{
  "num_attention_heads": 6,
  "head_dim": 64,
  "norm": "rmsnorm",
  "norm_eps": 1e-05,
  "rope_fraction": 1.0,
  "bias": "none",
  "init": "uniform",
  "init_std_o": 0.00759,
  "init_std_down": 0.00465,
  "optimizer": "adamw",
  "schedule": "wsd"
}
MLP neurons of a small language model. Each row is named by its layer, matrix (gate and up: input weights; down: output weights) and neuron, and shows model dimensions 176-303. Each number is 128 + 32 x the weight over its row's rms, rounded and kept within 0 to 255. A neuron's up and down rows have the sign that makes its largest values positive.
Before each neuron's rows, "fires before" lists the tokens most often just after its 100 highest values on Wikipedia text that the model never trained on. A number after a token or word is its count.

fires before: " |" 73
L5.gate807 [119  87 135 121  84 121 116 153 133  86 137 103 146 106  92 156  83 154 119 130 115 137 147 115 153 200 146  85 191 118  75 163 112 120  90  98  83 147  88 137 136  96 148 164 140  97  99  79  81 123 139 110  99 130 130 126 124 114  86 154  70 119 107  98 129 150 189 167 164 176 136 113 156 104 120 127 103 187  95  82  69 172 128  52  99  97 107 107  52 130  88 122 115  81 207  77 117 137 135 116 125 130  96 163  58 151 119 159 115 145  81 119  91 208 109 142 111  87  92 172 114 165 157  95 132 109 148  84]
L5.up807 [134 154 152 107 135 137  82  93 140 132 153  93 130  92 108 125 135 151 117 154  83  95 171 148 114 152 214 171 165  82 124 115 149 100  77 148 107 136 143 128 148  82 111  69 153 188 159 108 106 153 113 165 155 133 106 117 190  82 141 141 134 159 183 101  89 116 123 120 184 132 161 161 154 184 194 161 107 165 113 141  82 158 145 143 129 145  98 120 155 117 187 106 145 160 130  91 112 117 134 152 111 168 165 145 187  45 156  71 193 165  75 140  97 131 115 118 102  73 134 149 105 120 116 161 134 120  75 117]
L5.down807 [156 116 143  99 126  85 142 104  96 125 157 149 126 142 160 112 125 136 185 130 115 105 129 128 146 121 103 129 152 175 109 112 143 138 117 151 156 115  93 131 135 130 189 165 100 130 132 120 126 184 122 159 119 163 116 125  93 128 110 111 115 102 109 137 131 124 102 131 163 182 134  81  97 233 121 122 117 141 118 104  50 159 140 175 134 147  88 129  88 196 164  89  86 156 120 124 206 195 142 133 123 139  71 126  96  93 144 113  70 166 109  82 158 178 121 135 128 138 125 115  97 168  96 100 117 180 136 128]

fires before: "\n" 100
L5.gate156 [ 80  96 136 120  72 146 123  45 160  86  95 166 119 121 167 142 140 137 200 195 137 158 135 153 143 143  32 185 123 112 137 117 138 119  95 129 133  68 101 150 175 160 132  70 112 101 163 160 141 130 158 127 119 140 150 149 114 125  78 137 164 158 140 114 141 116 147 128 160  89 132 116 107  73 136 125  91 115 184 159 170 170 149 172 141 126 190 173  79 120 193 159 108 132 154 166  95  84 136 104 174 198 145 177 124 176 123 154 139 177 143 147 121 123 140 102 123 148 123 137 141 159 105  94  93 134 103 142]
L5.up156 [153 150 134 122  99 148 153 110 156  66 128 170 196 102 163 157  62 114 128 147 128 133 118 151  99  95 154 152 106 118 149 169 113 167 159 183 100 162 193 161 155 116 121 144  99 149 174 179 151 127 144 151 107 106 172 101 101  91 100 182  26  83 142 100 221  61 113  95 171 152 172 156 122 148 127 151 125 206  85  80 137  90 141 124 166  98 137  74  92 101 138 160 137  70 132 120  77 109 147 176  95  83 205  70  87 149  89 118 160 198 107 138 151  83 154 118  98 113 113 147 104  92  91  81 121 135  86 145]
L5.down156 [106  92 142 135 169 137  53 127 185 154 120 160 152 144 156 114  96 156 113 145 145 110 139 105 126 127 166 152 142 181 109 108 106  92 129 154 136 145 137  99 179  67 156 137 138 159  85 192 112  85 116 206 110 108 136 170 107  92 135 127  87  76 118 163  94 114 144 135 131 141 146  90 170 113 122 131 120 139  96  89 138 102 141 103 162  66  98 116 149  39 162 157  98 128 129 185  99 159 113 180  98  96 159 108 138 160 122 101 111 144 111  77 163  69 107  96 139 130 153 133 134 130 187 116 142 119 115 148]

fires before: "\n" 100
L9.gate890 [174  98 143 145 106  85 175 132 150 132 117 138  92  80 126 125 106 139 171  79 123 119 147 141 156 138 149 164 134 198 130  87 112 143 110 190  75 124 110 146  91 102 178 102  14  67 150 184 108 146 105 101 147 142 120  95 102 164 129 106  98 132 132 146 163 114 112 131 115 179 168 122  91 160 149  55 127 101 113  89 159 146 185 127 105 154 108 189 187 111 130 120  91  99 166 161 132  95 133 130 108 129 184 136 136 212 157 128 126 121 109 158  94  77 136 104 154 178 158 198 137 162 192 147 146 105  77 139]
L9.up890 [177 133 132 116 119 134 137 123 182  64  90 185 109 180 133 122 143 109 136 117 125 156 128 143 103  82  93 138 117 146 123 139  88 131 122 203  52 157 136 136  77 193 136 152  78 108  71 124 173 105 150 166  61 145 124 145 173 102 146 141  90 107 192  82 174 119  90 101 166 144 112 102 126 160 174  93 158  99 125 101 107 141 174 173 101 102 135 175 139 130 118 153 121 102 140 143 102  71  77 121 148 130 176 116 126 177 116 138 124 116 119 103  64 132 189  66 107 195 150 145 121 151 143 167 111 120 104 149]
L9.down890 [114 124 129 135 115 126 121 103 166 129 143 114 120 151 134 101 116  87 121 128 129 125 138 124 136 136 159 134 128 115  93 126 130 105  96 140 110 159 103 133 126  81 135 130 145 127 144 174 115 108 157 139 132 109 148 164 111 138 122 126 133 146 147 137 103 133 154 142 133 102  99 134 124 117 120  97  98 145 126 140 126 145 133 141  76 123 143 167 142 148 122 148 119 129 135 118 135 128 135 124 133 127 159  98 132 136 145  99 120 110 146 132 118 130 143 107 137 133 140 103 136 145 116 119 125  90 117 148]

fires before: " |" 37, "," 18, "." 10, "\n" 8, " (" 7
L10.gate916 [121  73 153  90 145 161 138 155 134  76 164 122 111 152 106 199 107 164 142 126 160 133  35  74  63  86 137 131  77  96 118 172  78 191 152 155 104 134 162 128 163  84 100 153 134 132 106 120 109 169 129 143  64 141  91 162 108 114 160 125 140  93  97  31 117  34  87 119 116 190 162  99 110 154 173 124 128  84 110 147 113 123 103 115 133 126 142 148 111 135 125 140 175 149  89  89  91 183 116 209 142 156  92 108  99 155  67 133 119 144 156 126 162 147 130 120 167 153 127 155  56 109 120  89 132 134  87 108]
L10.up916 [ 97  93 129 162  67 162 155 106 114 160 164 154 167 104 152 131  87  89  83 148  61  89 114 117  73 109 111 166 187 145 192 145 123 144 141 102 120  82 128 170 139  82 133 159 165  99  89 128 191 113 131 144  93 143 147  92 140 106 116 177 123 168 193 106  60 123 190 120 142  93 183  86 124 137 115  88 132 152 140 193 149  93 108 135 157 111 150 161 125 162 121 148 125 102  78 131 105 156 125 142 151 132 129 124 124 112 101 130 157 184 109 104  94 132 121 159 156 175 116  86 131 113 119 107  91 107 131 170]
L10.down916 [110 150  58 123 117  80 147 165 137 125 131 125  71 123 103 171 162 157 142 151 182 123 168 136  82 152 129 141 139 115 155 149 127 190 156  76 138  91  72  95 103 154 141 112  99 148  85 143 131  82 110 166 182 112  92 135 138 104 105  80 155 156  71 141 212  84 192 119 131  89 135 151 163 167  81  77 134 165 144 112 102 154 124 142 112 100 113 123 131 165 139 136 162 111 194 180 171 145 108 141 109 107 123 156 122  76 141 172 104 149 151 148 154 142 133 143 117  98 149 112 100 115 145  67 154 105 150 135]

fires before: " |" 53, "(" 5, "." 5, "," 4
L6.gate335 [ 96 144 168  84 116  61 179  81  76  93  96 154 173 166 133 106  85 176  98 161 136 162 166 186 135 156 108 119 115  83 146 179 111 116  94 169 143  82  95 170 179 155 129 154 138 129 105 153 129 154  56 142 135 116 145 126 148 158  84 142  89  76  39  74 217 127 212 113 138  98 166  55 101 140 168  36 106 147 149 148 153 145 130 140 133  65 120 115 122 112  89  70 164 112 109 139 187 118 107 226 163  84 154  75 125  95 135 207 131 131 151 140 128 124 144 140 132 127  98 114 138 114 130  94  86 104  95 100]
L6.up335 [171  23  85  90 116 146 132 138 156 189 108 100  52 103 126 145  89 144 133 175 128 137 119  33  82 132 119 148 102 118 107 129 106 134 148 128 156 109 126 117 103 124 105 122 133  77  73 157 168 115 100 172 122 177 124 136 170 154 137 161 105 123 139 117 173 131 120 175 116 104 175 136 104 128 123 111 197 111 127 170 185 167 176  81 175 148  64 162 157  99  94 113  63 136  90 162 127 138 151 128 143 103 170 144 131 112 116 183 108 124  91  82 100  87 138 104 130 114 141 124 132  80 162 120  97 103  94  75]
L6.down335 [168 141 157  96 103 147 113 137 142 124 141  82 105 153  92 106 210 153 117 133 120 172 101 144 128  81  95  82 108 105 155 199 144 160 131 191 136  89 106 165 149  91 123 177 128  64 133 171 128 127  97 139   7 123 108 145 144 121 107 117  81 139 144  71 169  82 137 141 136 162 144  86 137 113  87 124 174 129 149 141 128 145 147 124 183  72 143 105 163 128  86 122  85  85  88 132 192 127 101 189 108  60 144 187 104 100  75 121 117 132  49 119 122 163 125  87 109 139 153 134 114  54 192 101 107 127 173 129]

fires before: "\n" 72, " as" 12, " than" 6
L3.gate979 [139  97 135 171 121 157 119 117 162 152 131 164  98 129 105 164 137 138 120 130  79 104 112  97 103  92  79 122 139 204 216  75 116 166 137 114 162 117 115 186  66 104  86 186   0  68 114 172 137 143 132  80 209  72 165  94 124 180 109 135 144  86 141 105  95 163 163  61 148 148 156 141 116  96 129  97 108 149 173 125 155 131 102 187  87 176 165 119  97 108 130 106  99 150 153 130  73 106 166  89 122 109 170 159 121 160 147 161 194  89 114 126 139  85 128 120  95 110 111 169  99  68 168  67  86 146 120 141]
L3.up979 [145  96 103 160 136 113 109  94 175 181 127 149 156 105 156 147 129 159 172 143  58 108 149 107 148 171 170 109 180 112 137 142 111 122 100 117 128 119 153 109  93 152 106 173 127 113 111  94  93 137 143  74 152 168 128 122 138 133  90 150 160 146 153 157 127  77 110 162 183 168 140  90 148  47 126 102 135 117 130 133 117 178 143 108 155 124  84 163  80  94 107  67  89 135 169 123  92 167 183  85 135 118 122 127  79 148 125 115 146 117 113  81 172 104 215 122 106 183 149 137  76 123  81 121 133 160 161 142]
L3.down979 [ 97 135 146 145  91 154 160 115 121  56 124  73 120 140  96  86 139 161 114 123 117 184  99 180 162 146 140  62 107  93 193 131 128 149 127  79 132 139  94 103  88  91 141 121 133 153  97 130 123 110 126 138 154  84 163 143  66 144  93  88 146 160 121 173 157 144 171 170 121 132 161  83 124  75  78 122 161 187  86 105  84 138  67  78 110 126 119 125 186 201 145 155 152 121 127 109 142 144 109  91 103 154 116 118 178  95 128 142 158 133 149 200 131 150 125 156 102 146 140 129 127 104 170 104  99 119 181  98]

fires before: "\n" 100
L9.gate374 [127 140 126 149  91 103 136 108 112  98  87 141 112 134 109 137 113  96 131 153 126 147 122  68 151 124 116  82 112 159 143 125 111 119 166 162  88  82 156 134  95  87  92 110 116 123 103 174 100 172 100 146 151 132 121  73 117 174 115 128 131 140 144  80  83 138 147 107 124 120 204 123  88 106  72 140 129 137  75  82 159 159 149 151 116  92 145  91 124  97  63 121 192 119 141 176  55 102 126 148  91  97  91 120 114 167 126 139 166 119 111  82 119 161 168 130 129 138 152 209 125 131 134  51 105 115  91 192]
L9.up374 [143 160 146 143 122 101 118  95  92 105 107 108 172 178 126 119 117  88 104 113  79 120  70 133 114 126 163 102 134 178 185 125  83 124 155 105 110 101  98 146 121 110  89 106  69 140 149 179 109 149 154 138 124 161 121 135 132  81 168 127 100 161 113 171 111 146 144 152 140 123 192 115 174 121 110 167  74 148 179  74 151 191 141 130 133  56 118  96  91 131 119 133 124 128 140 176  97 105 101 169 143 105 121  50  79 160 120 178 153 117 102 117 126 150 124 127 124 145 121 179 145 101 116 108 179 142 112 121]
L9.down374 [104 105 146 162 143 104  94 131  99 121 104 123 129 129 122 130 179 185  76 153 135 156 147 111 124  98 152 130 119 121 146 142  92 147  66 142 168 154  97 177  98 125 106 116 111 137 126 147 144 130 105 129 153 116 165 122 103 185 149 118 108 105 141 120 120 143 118 118 122 120 204 147 111 123 159 162 126  96 108 165  88  96 130 128  76 129 117  98  90 121 115 148 123 154  96 123 121 119 116 125 148 140 140 112 133 158 124 117 146 134 127 139  95 152 132 136 143  95 128 156 104 146 192 112 112 147 118 118]

fires before: "\n" 80, "S" 4
L5.gate284 [177  99 139 101 123 114 104  52 166  91 100 137 161  85 121 124 134  84 133 208  83  97 165  97 156  92 121 121 141 147 150 115  95  83  89 142  75  85 122 140 121 136  86 132 106 105 151  78 137 146 121 157 162 103 100 102  86 154 154 119 174 133 109 171 132  68 107 163 148 162 165 137 137  99 115 122 143 147 169 110  77 138 127 167 125  77 122 121 120 149 147 104 115 127  94 131 140 166 128 141 187 103 126 119 128 145 114 160 162 142  48  67 151 123 100 124 135  83 112 165 100 133 177 113 137  98 113 156]
L5.up284 [100  40  93 102 187 137 102 181 115 171 155 120 161 128  79  99 136 138 109 141 127 128 138 126 133 111 138 117 146 127 191 120  75 115  79 156  94 152 128 212 106 144  79 140 137 176 113 140 109 147 158 165 121 126 101  92 103 157 145  86 126 155  84 146  74 141 133  95 165 170  71 112 141 108 108  85 124 165 115 161 127 144  82 115 101 161 155 134 149 146 104 130 149 104 142 172 113 174 103 104 102 195 131  80  95 169 127 115 114 151 101 167 101 115 120 159 150 151 124 146 159 136 137  87 142 220 115 190]
L5.down284 [103 187 105 103  83 144 203 133 123  99 120 116 101 108 103 173 165 123 115  90 144 162 126 147 149 185 143 116 113 193 132 138 119 193  56 153 151 154 130 140 103 166 167 142 103 119  78 147 132 146 178 158 123 121 162 164 175 187 124  98 103  81  93 145 129 143  86 133 106 169 162 107  85 119 140  99 173 156 144 165 159 117 154 101 152 136 114 149 114  97 135 140 158 144 100  80 122 104 131  97 177 103 170 135 156 203 176 195 119 123 103 158 161 104 178 110 155 115 114 197 181 196 197 130 148 145  84 126]

fires before: " |" 58, " \"" 8, ":" 5
L10.gate276 [159 120 157  60 138 146 149 144 134 104 116 140 133 136 128 123 154 143  63 108 139  77 115 139 169  90 113  99 156  79 134 119 151 171 146 173 133  98  80 116 122 127  99 113 216 123  75 159 109 141 104 200 199 144 145 127  99 113 100  94 139 114 155 189 182 128 155 122 146 125 156 120  89 162 180 107 142 116 104 149 172 156 160 117 157 127 117 132 123 101 131 127 173 143 142 147 206 102  70  93 136  96 136 133  79 124 128 128 136 167 101 153  96 170 130 146 168 158 114 175 100 183 173 112 153  98 131 126]
L10.up276 [141 190 146  88 129 119  95  87 126 201 159 132 144 103  97 175 144 138 122 113 152  99 210 110 119  98 203 110 144 143  70  88 191 186 138 102 161 127  89 178 105 138  86  80 135 124  92  89 118  95 127  92 128 154 117 122  79 116 189 124 171 154 130 144 154  79 134 163 202 124 160 173  83  88 209  84 104  99 119 158  83  86 152 144 156  89 120 108 119 102 107 127  84 158 169 112 165 113 125 131 126  98 108 135 140  90 150  81 131 187 121 193  95 137 167 128 142 179 158 138 102 178 110 164 162 119  91 109]
L10.down276 [142 156 111  99 126 129  67 109 149 125 103 170 148 130 162  85  99 102 147 144 100 189 118 105  85  72 101 102 149 138 148 134 118 145  85 176 167 125  79  75  89 119 124 115 121 160 139  85 175 138 141 190  88 132 146  89 126 145 124  91 163 158 170 109 147 107 122 148 159 111 104 127 163 163 145 149 145 158 132 143 117 130 135 156  90 147 142 123  62 188 104 129  91  67 149 130 207 161 138 166  75 111 117 149 165  84 166 167 117 125 179 144  83 172 105 129 129 165 122 127 116 109 210 148 154  66 134  99]

fires before: "," 41, " of" 10, " as" 4, " in" 4, " and" 4
L8.gate134 [143 125 129 137 127  97 202 182  89 122  37 178  90  48 135 109 132 149  79  94 190 186  70 123 112 105 124 127 134 132 147  69 149 145 127 166 126 163 120 112 117 146 128 163 163 138 128 163 153 108 104 123 146 141  86 128 139  71  48  72  78 143 112 129 136 103 148 134  79 151 145 116 126 149 141 136 104  84 126 118 126 151 110 164  99 141  72 126 136  95 144  93 160 157 162 128 151 180  98  84 176 120  83 121  96 132 126 160 101 174  87 117 133 173  79 114 142 159  95 164 117 174 186 107 145  78 126 121]
L8.up134 [122 180 117 226 151 131 184 119 117  94 156 124 115 123 130  86 148 162 139 112 113 173 102 144 159 122 144  96 120 127 103 112 184 174 134 156 135 138  85  90 123  82 167 117 145 141  91 129 138 162 183 121 142 146  83 181 179  80 130 103 167 137 135  86 131 116 101 150 136 116 113 131  85 155 132  51 170  85 120 143 118 131 181 150 124 107 153 154 162 144  86 111 108 113 132 104  59 166 121 190 133 132 112 168 115  98 115  98 146 156 126 103 173 184 135 179 192 152 151 154 142 111 148 110  95 102  65 162]
L8.down134 [121  90 122 106 159  60 136 116 105 136  74 169 132  86 115 127 153 137 118 151 155 157 131  87 155 108 111 106  75 163 109 100 128 130  90  93 117 160 119 198 108 174 105 158 162 116 150 163  75 158 125 161 101  72 147 124 114 125 100 108 100 146 126 135 140 196 119 109 154 144 129 177  76  93 133 146  82 135 115 139 217 130 164 107 146 165  88  99 136 153 130  93 131 158 137  91 125 185 123  98 138 186  96 106 126 182 157 133  78 152 128 138 118 104 156 100 153 117 137 174 164 104  98  99 117 170 137 129]

fires before: "0" 31, " |" 14, "1" 13, " 0" 9, "2" 8, ";" 7
L9.gate328 [132 160 188 109 190 110 213  78 151 105 103 155 100 129  53 100 129  95 100  79  97 115 156 137 145 123 151 151 126 103  73 140 149 144 143 183  68  99 146 107 150 137 137 204 175 119  98 170  21 144 115 130 145 132 111 157 137 107 137 118 131 160 142 140 157 184  68 126 137 103 182  93 112 121 169 132 120 114 170 136 121 202 176 120 222 130  89 166 131 125  85 118 128 136 157 142 112 148 129 169  54 129 155 138 121 126 103 199 143 133 141 123 119 147  99 122 142 120 172 106 178 150 127 111 114 160 103  93]
L9.up328 [ 91 132  90 130  84 183 115 163 165 165 103 122 123  54  93  55 115 125 106 184 120  52 104 144 180  91 149 152 144  51  68 153  90 182 186 185 118 102 180 122 123 132 109 135 177 147 175  57  25 124 180 152 144 122 126 240  86 153 139 153  87 146 209 125 139  82 106 123 133 174 114 134 122 135 134 134 110 143 119 104 126 117 115 184 162 131  65 126 196 106 142 167 194 163 130 151 127 123 110 138  93 136 133  81 114 116 115 153 121  89 156 162  82 136 118 184 149 172 130 111  92 117 127 165 151  94 156 141]
L9.down328 [103 130  85 149 136 124 129 185 186 138 121 211 111 135 141  86 122 105 134 226 127 138 105 103 154 119  90  76 128 124 212  89 126 145  93 157 151 134 118 130 124 132 144 100 123 118 145  50  74 105 124 144  65 113 142 137 140 193 185 134  87 171 155 145 137 118 143 153 138 149 105 146  92 171  71 110 154 175 156 114  83 112  96 113  59 135 123 109 114 153 158 126 194 186  85 146 143 181  80 151 111 103 114 114 147 118  80 120 152 132 190 165  97 114  88 182  87 116 138 124 104 149  86 120 150 131 179 190]

fires before: "," 55, " of" 10
L9.gate571 [144 127 174 135 153 127 139 114 117 105 104 136 105  66 152 155 100 162 141 197 136 187  84 137 158  85 187 125  97 115 120 106 123 135 134 185 116  86 126 182  61  68  70 207 124 147 109 131  95 176 151 170 165 114 115 129 132 108 104 184  52  91 119  64 144 125  94  99 102 132 156 144  84 172 114  69 109  92 124 152 134 152 218 154 133 125 120 167 147 181 116  59 156 138 119  78 131 155 143 155 205 183 105 141  84 151 110 161 138 183 142 167  94 185 150 172 157 171  88 163 148  66 126 160  80  98 149  88]
L9.up571 [147 101  55 173 165  82 120 105 113 107 125 160 141  57 151 115 171 144 104 143 100 133 115  99  97 110 116 129 145 121 155 106 170 159 173 121 132 188 131 163 145 118 119 190 122 123 141 160 151 167 172 144 140 142 133 118 156 135 125 133  72 162  86 122  93 132 129 166 129 101 189 149 136  94 120 122 129 128 144 138 173 148 136 114 161 131 122 152 103 131  72 133 156 148  96 103  93 156 102  79 152 166 108  85 138 121 112 169 128 172  78  95 102 149  87 138 191 171 152 143 130  76 105  91 106 125  70  96]
L9.down571 [ 89 105 178 108  75  94 120 129 118 162 135 117 136 119  81 128  80 109 118 149 147 156 140  84 128 161 171  95 179 162 127 165 138 143  96 137 162  94 122 119 165 148 132 121 101 147 164 167 134 113  72 109 128 109 154 145  82 110  82  81 165 138  99 142 168 150 157 166 136 111 111 147 123 139  98 127 155 126 108 104  77 116 108 164 142 170 119  83 112 153 163 114  98 104 162  20  97  89 140 119 136 130 116 150  88 173 140 118 159 129  99 132 136 147 185 152  69 109 124 169 128 149 162 157 133 134 110 155]

fires before: "\n" 100
L5.gate34 [110 168  93 126 105 117 166  54 102 134 118  96 139  97 136  86 135 180 104 145  87 103 139  72 167  75 108 125 109 117 150 137 118 107  72  82 125 138 136 151 107 163  93 177  73 106 140  98  90 211 141 141 102 129  90 170 128 220 107  56 152 112 106  82 100  83 157 140 132 142 190 134 128 147 110 160 167 184 121 106 153 137 106  83 108 100  58  94 163 100 180  97  89 125 133 127  79  91 115 129 133 112 162  93  87 175 116 113 163 152  89 162 136  92 137 125 149 143 135 184 145 131 145 182 115 114 102 119]
L5.up34 [176  94 126 111 182 163 131 142 156 141 108  97   6 149 160 136 150 145  97 157 106 114 100 142  93  76 133 156 126 126 152 137 130 110 132 181 106 140 120 145 112 112 139 141 125 132 139 157 105 136 114 162  88 151 104 163 102 144 115 119  94 112 152 174 122 118 117 136 150 174 139 159 119  92 127 127 141 156 110 144 124 103 132 117 101  89  89 111 165  75 120 122  94 163 188 119  94 193  84  99 124 144 132 214 112 105 112  93 122 133  64 149 113  92 134 118 134  75  95 143 127 102 142 148  92 101 131 155]
L5.down34 [ 95 132 128  97 112 169 125  82 101 133 110 106 165 140 101 120 145 128 137 174 154 197 140 144  70  83  36  85 111 147 102 174 153 172 174 131 176 134 154 140  78 155 138 136  93  98 102  56 142 145 176 167 132 127 190  96 114 193 129  50 122  72 129 109 178  76 138  98 126 161 102  75 176 182  95 187 111 116 100 155 126 115  95 111 112 124  82 118 182 117 131 148  77 112 130 111 100 112 157 109 138 129 165 110 125 185 109  91 145 168 121 153 153  94  81 144 126 117 129 170 120 106 163 172 165  71 144 131]

fires before: "\n" 58, " (" 6
L10.gate605 [121  60 107 120 121 124 130 153  99 178 124  69 183 108  98 184 123 128  80 169 126  95 127  87 129 119  82 140 105  66  85 181 136 123 185  81 164  62 124 116 165 133 115 103 119 120 192 131 174 145 125 154 129 135 141 131 102 185 118 113  73 107  65  91 141  64 117 117 121 121  98 101  67 156 160 180 175 118 148  86  91 191  88 100 115  63  96 137 149 120 167 102 127 166 190 156 105  69 143  94 173 108 137  78 103 136 116 141 125 122  86 153 144 141  59 127  96 171 147 135 104 103 143 145 162 152 186 130]
L10.up605 [134 111 147 101 106 133 131 139 138 109 137 157  97 122  80 132 119  93  68  71 123 132  77 112  85 107 142 124 138 102 202 142 104 134 113 109  70 180 158 194  85 117  74 112 155 145 126 116 100 120 171 126 152 117 168  92 139 117 150  92 130  76  95 111 136 182 137  59 177  96  93 101 112  92  90 157 106 138 163 156 140 156 151  79 144 106 105 111 137 145  73 133 154 133 140 157 119 123 170 130  46 120  93 106  91 144  79  66  90 159  92 137 125 158 128 142 171 167 124 159 150 180 174 106  79 175 137  98]
L10.down605 [156 135 125 121  76 119 144 120  93 115 124 168 136 151 114 143  90 165 111 125 131 148 123 132 124 140 108 141 136 140 117 131 165  70 115  98 156  86 131 117 109  73 142  77  92 115  82 123 142 174 114 111 107 164  98 127 167 143 138 129 102 137 151  49  55  94 126  99  95 166 166 134 120 208 177 125 148 118 104 168 176 121 122  85 141 170 128 115 160  84 151  99 185 175 139 130 148 131 130 127 214 114 115 115 113 207  95 136 175 132 121 185 164  76 119 117 129 135 100 148 131  77  56 159 182 113 164 148]

fires before: "==" 27, "In" 9, "===" 8, "The" 5, "He" 4
L9.gate998 [176 101 211 110  76 126 130  71 118 112 116  69  60 132 133 141 126  39 105  79 173 101 138 150 159 162 199 186 116 132 132 164 127 128  78 133 159 151 126 137  91 133 161 154 109 125 166 144 104 127 143 101 170  59  96 125 156  65 142 147 106 161 105 102 149 151 105  60 129 178 162 154 120 145 114 134  72  70 109 171  68 163 193  61 223 163 148 171 147 173 160 115 138 129 125 153 143 130 120 133 122 137 121 191 105 141 137 133 200 151 154 151 116 102  72 131 104 137 165  67 131 189 207 105  97 149 158 194]
L9.up998 [150 134 171 143 107  90 154  65 157  87 104  93 153 152 125 170 142  88 146 115 169 116 132  94 109 127 202 118 133 116 202 111 175  78  74 137 191 197 114  98  80 172 142 125  88  98 114 177 120 138 136 114 167 100  48 131  86 117 190 158 100 152  70 136 142  88 127  80 104 132 135 144 116 179 174 129  92  88  93 162 134 138 144 113  69 140 154 104 107 151 120 172 124 111  73  93  86 132  98 100 109 123 164 219 104 148 134 137 191 111 205 140  87 111 112  87  90 140 117 142 150 175 154  96 145 159  98 196]
L9.down998 [118 141 140 126 125  87 155 125 190 141 159 114 108 127 105 136 157 115 125 110 127 122 137 135 122 100 129 108 148 108 144 127 136 132 144 132 124 166 116 124 154 112 142 125 116 125 112 125 142 156 123 130  96 125 119 127 117  96 132 140 117 139 157 104 171 156 127  84 137 121 113 222 127 139 138 106 143  24 145 105 155 118 128 122 119 142 123 146  99 105 131 141 116 134 148 154 111  98 158  64 128 115 106 132  90  84 109 104 155 171  96 111 145 123 152 147 114 156 151  98 122 125 255 132 132 114  85 127]

fires before: "|" 25, "\n" 21, " |" 21, ":" 6, "," 6, ";" 5
L5.gate687 [149 166 165 159 108 119 198 158 146 146 139 162 157 143 152  76  87 166 228 162 105 112  91 132 141 121 179 134 123 174 136  54 138 121 103 127 148  99 130 140 124  87 145  86 119 125 107 120 115 167 123 107 110 119 139 108 117  95 123 113 119 116 170 106 136  97 179 112 107 139 193 137  83 152 154 157 168 101 151 142 132 167 124 150 103 164 110 144 146 101 124  83 132 117 139 132 154  97 141 145 138 183 171 145 102 144 160 143  81 172 118 100 126 112 141 113 146 170 112 166 119 133 121 132 151 145 101 124]
L5.up687 [147 146  78 108 139  96  84 165  99 140  84  93 158 113 140 120 169  85  71 101 168 153 149  74  76  77 104  97  95 142 123 172 103 113 138 160 100 140 109 118 116 149 158 136 113 180 123 103 122 179 138 159 217 115 129  81 176 202 112 146 103 103 192 150 134 146  91 132 157 124 110 127 121  83 175 143 120  76 123 176  80 162 128 163 127  97 140 148 134 116 141 196 154 106  83 142 139  69 130  73 128 140  79 150 173 126 106 163  94 123 140 184 157 112  72  73 135 163 127 118 142 151 109 132 108 106 160 121]
L5.down687 [102 106 137 136  79 114 116 118 128 142 154 132 102 158 172 108 156 103 135 119  70 109 138 157 136 167 109 162 130  23 112 113 143 135 129 134 122 126  95  80 156  61 134  56 145 165 141 133 144  69 125  44  97 153 104  95 126 155  77  93 145 115 136 119  72 144 123 132 158 158 113 115 116 100 111 141 108 109 131  95 143 134 147 142 121  71 163 117 151 140 143 158 122 134 193  74  64  99 157 123 105 144 130 142 154 146 121  62 111 113 147 150 176 114 199 147  86  80 153 127 147 124 149 169  92 155 142 132]

fires before: "," 50, " the" 8, " he" 7, " it" 5
L6.gate971 [116 155 137 182 142  79 133  95 138  93  91 158 134  69 167 156  91 151 142 145 161 136 155 134 163 129 173 123 117 178 160  65 103 102 128 134  56 111 110 114 133 129 220 125  60 100 120 132 136 146  93 140 142 107  91 107 122 141 168 174 109 122 163  83 139 149 116 108 143 175 179 146  66 139 116 106 105  29 125 148 154 159 142 162 142 145 166  81 105 129 109 168  83  73  85 114  90  98 132 161 180 144  92 115 150 128 142 182 159 186  89 140 136 127 157 123 159 169 130 150 165 117 187 134 137 116 131 142]
L6.up971 [150 131 139 114 160 106  92 124 166  84 123 170 132  42 201  61 122 108 128 125  96 121  92 118 150 143 108 138  98  98 151 142 165 133 185 118 150  99 105 118  59 132 144  93 148 168  92 123 104 145 138 112 159  89 130 102 179 119  85 190 130 108 167 120 171 193 105  95 161 118 136  94  87 140 112  46 120  75  55 131 123 131 118 140 172 129 125 138 155 105 127 132 178 112 128 158  89 103 126 135 161 187 187 117 124 122  55 188  87 133 131 109 178 111 139  99 116 179 123 144 132  89  93 145 167  98 158 107]
L6.down971 [133 124 158 135  90 135  80  99 138 159  98 106 100 120 202 157 126 152 145 125  97 116 165 172 156 130 135 131 137 154 130 135 148  70 174 115  75 106 130  89 130 137 113 125  93 118  98 176 121  96  98 189 123 153 137 111  97 122 113  89 149  85  66 133 179  92 114 107  79 175 120 133 139 113 174 108 119 105 117 102 136 147 140 173 111 129 157 125  79 107 122  87 138  99  70  79 134 125 125 148 140  91 169 109 129 181 105 136 133 154  94 127  87  97 155 105 135 124 149 138 114  96 176  98 126  98 198 169]